config = dict(
    n_layer=9,
    d_model=448,
    n_head=7,
    n_kv_head=7,
    head_dim=64,
    d_mlp=1216,
    vocab_size=8192,
    activation='swiglu',
    norm='rmsnorm',
    norm_place='pre',
    norm_eps=1e-06,
    positions='rope',
    rope_base=1000000.0,
    rope_fraction=1.0,
    qk_norm=False,
    attn_scale=0.125,
    bias='none',
    tie_embeddings=False,
    parallel_block=False,
    init='uniform',
    init_std_qkv=0.0165,
    init_std_o=0.0,
    init_std_up=0.0165,
    init_std_down=0.0,
    optimizer='muon_variant',
    lr=0.00962,
    lr_mult_qkv=0.5,
    lr_mult_o=1.5,
    beta1=0.95,
    lr_head=0.00383,
    grad_clip=1.0,
    warmup_steps=200,
    schedule='wsd',
    decay_fraction=0.722,
    decay_shape='linear',
    final_lr_fraction=0.0,
    batch_tokens=[32768, 65536, 131072],
    seq_len=384,
    doc_mask=True,
    train_tokens=458200000,
    steps=6017,
    dataset='wikipedia_en',
)
MLP neurons of a small language model. Each row is named by its layer, matrix (down: output weights) and neuron, and shows model dimensions 16-143. Each number is 128 + 24 x the weight over its row's rms, rounded and kept within 0 to 255. Numbers have three digits each. A neuron's up and down rows have the sign that makes its largest values positive.
A block is one neuron, or neurons of one layer that tend to fire together. After each block is what it responds to, as a language model described it from the Wikipedia text at the highest values.

L2.down833:134156150075121114116096121135150107124137133119127129111123113141152090142158133157124127115155115096108135139155158142111123134097106110092159108132149169155146134146171145086146109139164130115100100157155108148142128113183140126147133153124106155135153095124171130156144128129139130139128152143163075121126185114148118088149144080144153055133149123195120088104134174128176121129193
L2.down858:139138145098132122111119162160158063144135110133168142133112137126100119099113120120127137137159122145107090097133135146089154145119126131131091128104158170106104154104131107103115140115101148146116141124153158093115128113144109152141134152135128125127132140116144087151111129106162153115110125155126120116139114124103128131122130101127113129161147141100119189117131100103095111082125
L2.down1061:151142134126175094154149118123164133108166114177159096119125084100133157134177104124135149141128139109163174156105132129117173156132129119108113083145123077145079152153123128121099130159147112104150102155130144128149152112132158184169128120159111086104138146114110078129159126116125122098134142122117132120116129135152147130113149139124116103102106127138091112150180084085144123145106
L2.down1062:141170116118108106131125107134135115110103136148131121154155147155129094079137151140156153158106145105149105086069085080076122141164104115144169166154124169103164119117095105139143110164123120134140081143140166150102100147124147101156128139137082120126100118160135100097135099156135094148122122168100140133146111161118094128161140136153132115109147119126124129114106123149074102127115
Responds to: Word-completing subword pieces. Closing pieces of words split into several tokens, such as acronym letters (ASN, IUCN, NXT), Spanish endings (Sociedad, ciudad), and hyphens inside compounds (GPL-2, al-Dahab).

L6.down288:145141132129113148101123140177154127126101118122133104076111138109115139159141146141085161073130111125148086136107076116081084141113135148112090108155146131112100167067108104116132113131078102121159104129110138129091105123121117146114140113119108138135131096167126132104123119134054083137145178070123137127158153132133122091141134131146143102114199127106128076135124140101141166098118
L6.down354:114148132097125109126135104113132100116117108157120116108146096144107146163168149101169132079148094153134116146100165123148132114085140148115146125124106133101137131155137161123137126105081088072120144130141128116086131151174078130129169104158135157075141116240149129134120112105106135142161133109127147130129113161154122158132112145126117085112117130139143122174149117163144116155148
L6.down990:103123098095106105138135131125161117085126104127115142118153149107117131148134116131166134100143132123112102182110141124133129117123149122127129156159169155147096178109128111150109149133124136152124135085127078153125116099075137128137143141135135162119129136071133126138150125088110127115133155155095123139160115138157143113166141116126115082085149143154114104155131116156115099192126
L6.down1006:083106123143159124162127108122077148159156101103121112093122134153137158169139128097164158158122107108126120118150139125137122149128123134121114060148112212153119198145130148124118140146116153146119133075114145140131131148117090131138140119091151149158109134183131087123079134098130133124131154098105143132108124140119105117170142129132131121105155155109162081116093143114076112070154
Responds to: Start of date expressions. Day numbers just before a month name (On 9 April, born 28 November), plus "on", "born", "released" or "Released:" introducing dates.

L3.down967:114128117108103143136095104145116095116142083123136122112098195097162130111121121187156102098119101149124138164133145119153159158119124126114134150122149141135163083102106131101150152181158124142103120123164131145148107108102141113159118152144125129120069103133144103155075107087130093122120161131176147129106095115156116131122136134124115095092144077135130094117123117146136127142136
Responds to: Markdown table separators. Pipe and hyphen tokens inside markdown table separator rows (|---|---|) beneath header rows, in election results, charts and track listings.

L3.down668:123138102143148120137116157128127119154142121127130151153138127123122126137095172126133149133104115073103131209149149135088105096159121088111151155147145144160151166158113112156126144211153119125145147145124130122095112097154084109117124153110112124129119148142127113166144157086154107096130112114118133116140153126128133087131115090131133122130098132138107103156090147132138140117085
Responds to: Infobox and heading fields. Field-label words in Wikipedia infoboxes, tables and section headings, such as Website, Release date, Early life, born, No.

L3.down449:091130131170135139105110144103147111106105139112109141144127103112133161180110139114141168106168110102128136168129113093148161136128095097166105089145119122131106139126152156128112145180119100103136113106123091134108098109131108093122144120092097097131140137094151101120155085151158117113131094097095135091157129124135073162175084131112134150095126162118158132161114129080157159153112
Responds to: Mid-word fragments. Short word pieces inside words split into several tokens, such as mb in Ensemble, pre in entrepreneur, lu in excluding, plus some table pipes.

L3.down98:160168171158121176124132146191081113145127102127096102103127145118095120114121124118091154121139123114136096158160100119155141146143066173082167144136120130117129108120104193091079118128190132127147129175137136164113132160098174133115141141139122123118083128176127113128168120153144098135134165116114096139123129154162115135133143106103141141136139150155153106129126143125097132113145
Responds to: Compound joiners and prefixes. Hyphens, en dashes and slashes that join compound words or ranges (Vice-Admiral, singer/pianist, 4–7), plus word-start prefixes like mid, inter, non.

L6.down203:167146110150150134170093139139116145187106129150093097114129138122135135122117126137086110137115157136079108104123120143108136068140135170098132153120132155152141118137155145096185142158108106118156143127149137084124095121103139083103129138157138131134142145175073126130092159133122165130137117143128162122114148149135185138119137116175113106165141113132134133103090122140127120133131
L6.down345:143112115110127156149112144077176144105112134152139118156123093109165119133124152177111155111124128138123106118123112101125129120119149130126088104106088135173111102140141118125157141153108095143131124113146174088116178131105133108146128143175094107130103105110102113123097113102128149117146162159110118077118142115133150089162165094117142109144161096118149137162123183144156120116108
L6.down407:134129140138116123132123128145136150138121110162119190156114164118135101128123141094111165114164173111138128153125089127147152149169117103156126125067095136109138070096150122095166121134137123122123096117108118144132076089127100102162089133148171138102124101132117112150124071140137112123107157134134106111147156157130118125145078105071112132157132164083123115163097114130171097095131
L6.down440:111148088123143119144118084146148100123128119138121131151094104112114121116119145141134130122112164114104140136131136189141142115144137127091112123134167140090149133105154127152167111127151142127126159124119128128136107122140154119104126099151121157131146127092148177103104104141096135136157147152139160147144138169142137100156122086145108122115108116128165112115068119149096097121141
Responds to: Mid-word hard consonant pieces. Single-letter or short consonant pieces, often c/C or g, in the middle of words and abbreviations, such as OCLC, HCY, i.e., cal-c-ulation, Geo-g-raphy.

L3.down676:135131155143143151131155098140161138078119170129109098131111133133120090133150149130189122127158176118132100086136143130092123123155147156167114138129109125125138177171098066118103132149131107155181107060127135111181131089141109172109133116122139113085131137175107104133136116137174135220158085142136119162128087145143163116114102122130108127128085138105150120130127122120158124104131
Responds to: Mid-word fragments after short prefixes. Word-piece tokens inside a word that was split after a short opening fragment like De, Ne, me, cu, such as De|al, cu|st|ody, me|at.

L3.down1027:123106122063112137139104129098134179122152111102145136109129126161113123134118099118075113127093157151148125154163130133171143111168129113170154138127128098120154127127152153192131131174101160161157136138145157143118161131119145147175132095138109120134163145196148102172136112128132191146168164170103168152106094148146138110139102144182106159150149071134125155146169137139157128150100
Responds to: Mid-word pieces, apostrophes. Apostrophes for possessives or goal minutes (Painter 17') and mid-word pieces of names, often in football tables, e.g. Ferencvár, Wolverhampton.

L2.down59:142111098105128138133104120126160149167091164136144109141123131182137084134066112159116117127102162128147129143122096100102111148133079115111126126138139120184100094122120148153137096130131125117115132118188137112152147143104129144138149128165142131164131134179135081112139129110185152134152122118121097113142175088166112151132123125140115138160182149134125110109146104124102116173139
L2.down539:133124090139100093144112143147077165093118104127132125126075111117091102127136103130101137166135132135103137161145113112101174111130105143123094100133113187119110115075154143062146120154096187157096112108140134124122138145117077111136152116163111162153126126103105143113130165124149113126165121104090131090116118119138126148101125123127102101107143128130128132107140126145151110085141
L2.down739:147093146140157083119139158117178143164108039069166094102089107121121148122115132144122101158166181123130160132074137152106134100158121111113088165124119126112099124110083156131129121154130151113122104111111108102139090163163150154136115118105117090127141160108103090077124155093174154125120130134153163126160118150130133093101104173171145079104162114123118111110147120095118105158109
L2.down779:123140112152098134149117147111132169168097120074203141145162126132134117119121143115149130107106139108109131133092138081130111083144103078114122134153114119121102131113107140132148127088116089136151146146141135168131073127135159143111152152156140097118154143131157115153103107134140120143149129098111113091144100137145102104132077147107129185116144085142131125117133137105120124147113
Responds to: Mid-word continuation pieces. Short word-piece tokens in the middle of a word, often right after a prefix like Pro-, dis-, ag-, as in Pro-g-ress, ins-c-ription, dis-g-raced.

L2.down283:114122139179120092148127137132086107122135148141105139140099093075133125151147131152132164128135112148145112158123151115131167158142152133163122125111162116156147165135159159152144121146163117152095110126134135123158133127111105155085118103145101135163153097164110158119137188109138114146126100076150115093122117122130138146137152143135094101122150155122090100153103153120138115129167
L2.down354:094137183099124127135046133119138098136106154120118094126114145098123085146111094063134112155071143139116152102159145163102095094118134149170091114176113131130129125136103115137120133112138175099160103143120165108140102166131119115180111100106133124160116112255137157118156121141134113142141160090126142127165140096107165126152142119151144169097146109155121127135130145104121086123095
L2.down648:111074099098138185106123139097172150115130136091127136095102093171144110179170101069122137098144118122124101160156122146127165143151164136145127114110142156146138149134138147092131126116140101140142141169126150136132144176102141178119124125112112159092141110112131126142142142183123127145123102115144110176155163112128109144128137090127158119151152120103126112169116153126138158102109
L2.down1142:125129115107155179123162081130121120136142134121114125134155168134143121138102137120112063134133167133118150170164079126146131093070108086148106145103110147130134132147125098116138109116117135112146133133120159127131168127095119104152145174116150159131101141096130111146128237153137135140084127116164121117166134116109089106130195125128112103099156126117148086158091138088147088163127
Responds to: Verb inflection completions. Fires on the token that completes a verb form, mostly suffix pieces or verbs after to, modals or has, as in prov-en, fall-en, turn-ing, to take, may go.

L2.down261:162123133122140126129144110151114156152139085127124118144136126121120102093138126084122124103117130132143139113140125122147145107152157106114123110107133103161164070148151121096095103138126124144111132155152126149116099127114131108097127164130073130128156122180162115135091190125078106121106128152113156112149129156136110124156156112139137113131155127150182164164124120090142103110144
L2.down402:169089121141126154129107106124107165180127146111120164085143101145100108121142133099149150111129100127136113138096123213142141100128094154131142107115120152118134141177119114128134081095154114112128111104134109148116134163121126118133095135118096101121151118215149159152134099134152137183111076147122146108123138156122083126146137131115098184148132124149092133130103131161143120112131
L2.down473:194120094099156091179136109108138151133102130087133113081122121128127072079145106101147125112113162112123140141071197150148155106113128135176167164124088121133149064131141123154143088153164141122124094160135109132125124158098147161126086138131129115124113143230144142131127167134139175137121090153134108162124146143141109114079150125150155168119108157097145107153139122131124126134176
L2.down518:156144102165133164153170116125134101120095177154152103107111133147102134104129129105128166159104136121145137117155153112086136111125111110112105138083124112147095131133118080125107123152142132096140114125117143112150159118117134136160126126170080137102141156038109072174139113068119121108091070099133152132127156131117142135120131139132083129130135141174157091163142153142159108080114
Responds to: Composition-introducing words. Words that introduce what something contains or is made of, mainly "of" after consists/consisting, plus comprising/comprised, include, and with.

L2.down147:113143098092095104112064122115132144142131136186143079126148110151128125141137130150147110108160117123099172120104149118147139103182125090098114107108088156167101144217103127081156105111115161154128089140121129135139125142125125131106144123127129150122133152088078128152144137118113132127191155136153129154091119135154104136093111136132141161144147138177106140120121090124116105106121
L2.down227:135139118116098122151138101109140113130138111139090092114094113105139139143105159131131137109106133130051137171116123108134152146124157124101121138115133094156126166096082143134098117163120134184140087115113114147149044101148129129092110132127170114135087116198103135094146120102143131133114103111090144143098122162176101128136105098092107144142131100144142140092110162136119092130131
L2.down251:141151127136163159130072132141110145119168122120148111157118108131147136123128155141097120089115126113143160135179155105078091117104106173133104134149115099075117127137121176113130135114167123135131084137093146083130144124122165139105125133104154117165123146165154117128126135129125120129144147103110131168100100144145138100105091157166100097127075107084130099153114143138123132165110
L2.down480:126148104163135150137154096143141170137151130159120162133152155127136172128159093150189107120115101176103146077132157132142105140127152090108133140129111161137104118139084141199173104145114121166087085151155148125115155125138112102110138139121132131073101103099136162164132136143130075131133152149120096124117152130145133093131112093138116120138119145166137091139118108149127169100131
Responds to: Table separator pipes. Pipe characters in markdown table divider rows (|---|---|), firing most at the later columns; weaker on mid-word fragments of rare names, as in Madagascar and Vitebsk.

L3.down1107:143130136126117164130113130157123145119107142149190124099157155110177121156103148101123158124138220141079163121095184147152107140119107090112140126148128181149118127101160152063094109165119123123122172150087109158156165100110108117108122126142119151191120082149121118150156153144143132150103142139135113092119123135142142152144120138142107133114130152134098142133128126137136117138158
Responds to: Hyphens in compound names. Hyphens joining parts of compounds, mostly double-barrelled surnames and place names (Saxony-Anhalt, Boyd-Carpenter, Saint-Étienne), also inner pieces of foreign names (Vit-ali).

L6.down100:078135118150111100087152105140095130167186122122093139163089165122138113152100122080119115151107144143120130140133117123148161121109145112138100155169156132157108151147161111112119111122106123132071135128150168126073179102160128113116092153152122161118125148157134117120140112117148122120119101125092155124110098150143114113175149148120074080120129140136086128130127144129118058097142
L6.down497:112127140119102134110136124157137138136162145120124122140172153119163154126147125113119074129159121117063137109135139125136158129153141125082115129108177142082105105130114113133174099130119095119129138123109084143092128139152140127134115114129165139110103131167126110158145083135139095150126132123137103187172129118127157130116178170119079096119132139124095154140118139183168100119157
L6.down582:161109147119119158109117097159155102082096137172120144114131158097132085110130122119121141110162135145148135095137140103137126157108108139122116171169121105105114132131134129123166085126141081157147133113119142130114168105152131134133089126106146125144127143133075137119127137129156129153132094148127126120101113159120164087125147111165143158120149139168135106138109151109120118142124
L6.down844:148119122128089150137103119133130109125149120139077113094129113103149134150133118111136110173160137153098132130115108102121108117169125131113104190123168133135102078132118088157114080104125133073100126077128136132123125087075115134109103153150173135133123114255174104116125124095127153140085153128116136097133135144113141145131172137146112105092089115125132114136136128150128098125131
Responds to: Joiner after a name. Hyphens, dashes, slashes or opening parentheses right after a proper name or title, such as Nacer (2016), Năsturel-Herescu, Genève-Servette, 1994–1998.

L2.down710:118127118113108113124129121087122096095132127102127140151148133137122132132157102131125105154112124168118161130149125135105145107130143115103154099111127151116122138094123117119165063149151114122109154148132097132166151129138120068132100127093147141164110118192132116088151101138154098108144082150150123071124161112128137117116123156146150091087132138099150127111161142124111148165148
L2.down821:112103104147139145141093115118130167095176091129129125100155118066133137140197104087151117146089122144140104103160136115099121091107127184157156124125102189169144129137104157147084137141138105120134110148138128121173123132080092111158151148116181137148134063134120106119105119135127084127129125092108136157125105154077143131124158117162070126138163133141119094149050096119127100121136
L2.down1058:110137106174075117118098108114120123069170139125130167088103145122159130150154129124144183124130097110154108086140182183132147127146096143116172138085148122137117161116140128125138116156181108118125072097144130153140104150143124134101093107104093067125125138184119095091171129114099162166098128089115096095161177117121093108122158127118111130109150104145132140158171141125092131099151
L2.down1140:083104098135166098129098111137121072133097137086120149119178136054140165120140096077144158154101134150171161106157121093130126137114166123168123125114143152141099137124108101125115170129116114098159131145098126109132104153146118148143101098118129174132087101114156152121149117092151131138142097152119097137133097142078136097117139157155119090126132151171158129126097146117131137106126
Responds to: Word-completing subword pieces. Second word pieces that finish a word split after a short prefix, mostly after co or dep, as in dep-th, co-at, co-ef(ficient), inc-umb-ent; weaker on words like that and greater.

L2.down298:168153146083129154109144141129115112067124162124116156126162126104125109122153141149105119117131161143142089080145137136134127104101148086097139166085136136141091151134128152130065112176173133111095097096127118150132137145123144185103125163140109137155110095104143148103145147113122136115132102112127089095135121107169114138165159130128132148141183170114132137122135109153106130089136
L2.down594:114101111144181127097155138143140126087132117109147084127116110123120118112107071142154129118125079128139129139123119152160137107118115151145129148108137135095173141169111165117137118112178093098107114105142138137157117070104077112119147081178161155110126112135102112094120100122078144148149086126149102109165126136145143157138195165162158110143096075112154139140157136119145136140127
L2.down826:094163147117142158115116112119146134165145122146166157131127137112081082099129096129105145129117102148133181111131139126138133114131112124106121123183127183106197106100138179118111150145138107107137141118122108158096175197110111142107134124153119141130143137183160163147152129179126101136113115154107111133111136149145125132119096123117133102159137135133149116085137149125141079095142
L2.down1005:124098113076145148092177150160126168130138116158091153113159119153121099135163097155141117149098161136128144137099110117134133153125113156134144128133120150092111115157138154128121130117113095109144100091106133102092100104129120116149143161125113125115134133214153147148102130124162143167114127114092146118160121145083138176148126173132152155160151170133145125120154118150156115071104
Responds to: Inner-word pieces, hyphen joins. Mid-word fragments and joining hyphens or dashes inside multi-part names and compounds, such as Build-A-Bear, Cardell-Oliver, Gospe|l, Gram|my.

L6.down266:132137110088111112105141134155143090115134131119145106113133157148127141038138132082123108138115122171109106107149163150164103075132131140145151133074133123117132139108099119131112101129092131143109077139132104156109101122128157122125111093118176131103085122140151098134135114074131132129125110144117145160164134122138138128081122141181118107112124197130108172115144177138115119096117
L6.down334:113141153116141124118153143092111118115094126097097119136096130159112174152088111127160132132140125105106133135133150131106137127102096099132148157169107099100161129102154138101119097127140136142138148134120130117172119147106155093117170102079148167127152140146121154134123129128161137094119091184121165124138158111131103125115142115141147140133108146084123124119148128147105131182149
L6.down616:140132181103130119101183122107139107160106162085103114111141132123128109115099139159168178102142097165071174120147117160173131167121141124129133138128106103133112085104111102096140124096131156117121119142140115143123146077125165125085135106161141124089086147127103132095150121119107102116173121153123092058121125153118117153133097131126142094112136183135095087128153142101181107147133
L6.down1064:117143101082126108115155146147132125152167121082157164109123149131144155133095095150125145131158118108124113155135104123124113142138148143142112169166149187131121161104162154110142139090136119112134165171115203075100160128132144134085145140105132138142093156202132113117109150116092109129083144132112102149124144158168133095165124125098151117152089092126146124106119159146162117129162
Responds to: Table separators and object nouns. Fires on the pipe closing a Markdown table divider row after dashes; also on noun endings completing objects like agreement, deal, stint, dishes.

L3.down1101:152106114125102100138125129140141177173170120089131124122131154157164111129125116115086129093095105133126095157101102153113145065123112127157123130106150123145110117126147150126151060132142104104087146125135152157117112160108147154110117118115095110093138144162123156199100118122111094123106129114158190116130123149124103116153140124150118154120118126124127120138122134162116137103127
Responds to: Verb completion before object. Fires on a verb's final piece (-ing, -ate, -ed) that completes it, often after "to" or a comma, just before its object: securing, manage, losing.

L2.down3:131129124137121114101135107113090161177114202135153124171145126125143123101096080149111123127126131126137122176153160152136120109146105155090132134120113152126150136134147108111157147176152118123117141133135110124121134106132201121124133113104128109152111114081134149146115107125123111131078099129136102162154179155143167140150164167096160077125101186121152140126148151136160118140130
L2.down527:109154137149104129141100140137105097139106147126109110127169107126149122178126171121112098151169082125127135065127117136130139149096130201101144107175123129112157118087091133111100166122135137160125112132133129149116144139145104108189143103136121163130158132049144182130109130118124122126125161169136134128169135158142117092092119140133135144089071165107095094148102126138135109122114
L2.down533:158127116157146123133102121150130118142130145123140119143132054130148137153109143125124105133139125134094179150146158126101142110119139164145113174143129149125115133150166123130121121166111098117080191126155152135176174122127160150120145128127127130151098175128171114170162139144120175107090111156156106139124082118101121105091137122145145123164109097171148097122092090118133086116127
L2.down687:169146134109090165130146135084141122136103152147143152117133155165121104128112113133077197123144158115152102099111136123173121105140112138066098115129139088113121156166103144092145156146127103172121150130169130135125158138095098118103102057127115093138109156126159170118131168118108110129128056131144163149117138180132159095086159135154129159157144128138105147101176112087125109116118
Responds to: Apostrophe as minute mark. Apostrophes, chiefly the minute mark after goal times in football match reports (Cooper 4'); also possessive 's (mother's, one's) and word-final pieces.

L6.down28:124098134094074121132089142174114141145113143101131126122144140130154136099082141127109136128106093173143159124134077153110128084147166159135147112148125126147125073134152102144121125073129162075180116151122108154175122164117081127106159115175090103130140131210165116115095130121168111152113118132115187104139130137138139145098149117114107182129087113097129120116120098135150133097132
L6.down45:146138142129110165121101157155124136111156134076122156104127105146110085110115122086095094132138080108124146129097149160144081126126089105139134116088129119116112095141135145152105110112108126111119138133111131108115175129151106113134151129183138110116107162104144085094124123133155155131126110144153140132138120107110126142136192161142146162147101174147124159109105091135114102140177
L6.down554:120114115109101154129134100099124198093138134132075104126115135126141120113102113083132112127141159114109154147157134094098148159131109114132163127148088127129120087138159112132094106151122121090138094134121091188077105090099125134183138152127118083127178196192144104104105115145138107129149117126138080129134139121125106107123131082134113149112174152110108162115122093139137103141108
L6.down1076:148102147115168169106123122159130162102142158124134127131117112152135152146112091132129133144135125124125124113160132120114116155181147110147163095104130132143132125145121119131129135135191109139081118158157177103124132137126129125165142134157117100123143175255142138113104130119143168118112112126117224083108143143129175128083142121110135207176137126134139130137145142124170132185145
Responds to: Clause-linking prepositions and verbs. Prepositions, participles and verbs that join a clause to the phrase that follows, such as amid, with, of, include, allowed, caused, had been.

L3.down330:156156122183115089141133098103136163140120121133176142143144147119154143125156105138125108131107126127133126161147148116132132134135116122145114118127112120115136127093155111089138116127116138118110111121122116146142162110103124086114080170153108119128161139115126133079147140159115136121124103143104125142092110128094110139137091155120129138101135127141144113109136133164136133088109
Responds to: Football club name endings. The final word or piece completing a multi-token proper name, mostly City/Town in football club names in tables (Brechin City, Swindon Town), plus word pieces inside other names (Lever-k-usen, BJ-P).

L6.down62:109151158129120161053115148123116085125118110140145127112170147126124115140128131100113119159112151130117121169093102154127076130128117104109121145116146130122119144117086103177122067167133163075123092141136133149104180164160078109131119116109157142126142082094140110089109112120167126113175089119176100126169109136145107135158165150154150095149139137154090120130127176115125117105141
L6.down63:111119144120095144135168146103113112150124154134146185116138137145125132125126163111151167128120129146110114126130179134087126102138130132129130195133143117131130158130096113144104103126105136108098132122164127142142167165162102122104131116138166067153138147149149131140200123148122115136156125148118138111136132167128124115146143140101145130127105124082167143084166140185170110096152
L6.down103:122154143146130115119117133122144092125130117147118150151127131147125162145148145169120148144137131126133093118129173132133153143147101135115112105116125145145115132114104103095096136166135149111122146127166115152149058119125092154103059125159130124110154105000149114129151121098141130123113110146128085156131121142141154083186116163145142064141161095095161130132154159148095108086159
L6.down702:080108164113138156145098127159111113097118149132155125153142161128169126102132095109082141145123103147119131168112170123122165134145144116148108122144127120121182129118184170116123130127091139137125196119058106115133160132140128118121139102147143089146112117108110101137198158116097125079121135105119103108154136162120110146125131135130136082179114088131103133182117117143122110127141
Responds to: Compound-joining hyphens. Hyphens, slashes and dashes right after a word that link it to a second part, as in Rhineland-Palatinate, caspase-3, T-shirts, and Atlas-D; weaker on stray function words like un, the, have.

L6.down254:090108162070132114152135147110123118144167116161164118117181105138136127107130130160097153144120126099124147162137156176166097122114130128133138131146139183127092140109120119142160109146112123111114161168138116115129162126067127112117130130142145098123106154133145122120111099122140096085127146134125094124174137130110138055104144128089129067125096108129112093151117118119138127133115
L6.down871:097157139131124148125152131109129119155122123112139172114129089153128135124141135153122140112147098172127100143153111129093168091153159130141165105158104131126123165139122120145142107145132117131147107146113132112149126088150101098113147143109144132102106152164108148097152097091135136141145130138139150069167123148140103143080129143125158117087077135152158170151103113118151103115131
L6.down977:136130126139100129083116117151100161114157130145159118162124130123123168114120130122099159141137092108104105062147161127095106142105113121123095119110087140121103086109169125118115125102087115105140136102106167131115142158137137133141107162151129139109095136236088138132125108114107113124131129115143167116134166138141133108133139146153153110075147124119075146116146103133108132142135
L6.down1104:084128113108156154141136127152129093141135105165106104122130134142146127133169109135106154114105118119112112183080149162116140127107177124121149136090154092104116110168121096126133143169117134142099120162093098120135152201164116141139124133106095091111123154155094174110154106091123154148124129122132088128153127103087097141108132160121126119113136131142138116148106159112103112121137
Responds to: Abstract noun endings. Final piece of abstract or mass nouns, often word-final suffixes after a split stem, such as Construct-ion, criticism, research, admission, usually followed by of or punctuation.

L6.down113:148115144099111094143124135126139161143114103101127146087153105109146109163127114146155137112118112158096097152118145147184122147154172158138174096197130154109118121141139171124112134123131116111114094125158089134142114125137113147136117138120133149097173085155132112131127118136130129088111135093144158096127154104157114187137158123134108148125157148134168185087141097112130115102114
L6.down622:143147122123125141115176111125132101101142143134136094122153166117129146174131177141138116145114113137108182118094156085150173142132108129127091127166126106146125123202132117097161125142175109116068126150112095125158090122119074137115141066127125098123107149112167124152130132171126155113113131102116093183121124167150140162123168114116148112115098132133137081122152130146145168129114
L6.down1118:133100158138140151139122154139140096099108141172143149142128120149139139128124148138179142142138134077159109125080109125138128107142173109145158117166118091177129131150138129128161119124165115104127129186110149111109137136130135178124116134080107084129116120111115108114103124140167122148110108121077107110121120138119115096145123128153115119096125123106149136127095147149119124158082
L6.down1194:152092077090104142097110140130150115141135111103121151114108157120140135181103142128113153138123119126092091150112135110155148069134120154162100089157105134156097105168128180134147132161115096126097117114105098123145135112134069136110161171122107124128156134135125114120140141088144134141094065083120124118156161082158126124149154108075099133095118131145111099109132119137094162121137
Responds to: Motion and general verbs. Common main verbs right after their subject, especially motion verbs like went, goes, come, plus participles such as used, sold, shown, and some verb-ending fragments.

L6.down179:129096119174133172140121138125135112122123143142137133153104096114176157125124117076126115116151145114106182120114174109086139132115169105125141129117132108146105107164141083117127129084095153132081116170158148125120138085131150092145138152126167116074165147100129130125113098082155102138133143125180144097096205133156126147136140142105126160107139106113054155134086126141132123105155
L6.down595:128162117120158143154170140129186139120134107143096152119136103135132168148106133152126138120138180182127109107094128109094148144160131143130103139180101170112089177120096109142161109146141135165103148141138139102096122096138066106139178088150114142097127120220124144160086092078112168131116119134130188127109126119153107114138160135105146148199115168119111083117140129137125134136121
L6.down1034:112134152144114095143129157082108093170157165152166132111127162125146122108139143102105137105113128106132151132118105103140121125106129094134133120150170162187117162127125136147168095147107125152120123134190159078137127137124122172172126118085183104154162146104133172128131125116154147139117165156130064144128164127142126133155160132134159109144094141090137123086158117183156119097133
L6.down1100:149101129134130121090119177142143123108117109176130132118123135151135149145158132125094129144122133165081102135152143130110138115112132129152127121128144086116115116120153126120131088129091094104161142123144153121092107146136087160129160118169095142089128139024116107096139100102130133125116133123095117152122140145113159143113113120156106105160141102138124125148122146091168156123134
Responds to: Apostrophe and minute marks. Apostrophes, mostly the minute mark after goal times in football match reports (Clarke 25', Jones 32'), plus contraction and possessive apostrophes (don't, grandmother's); weaker on table separators after numbers.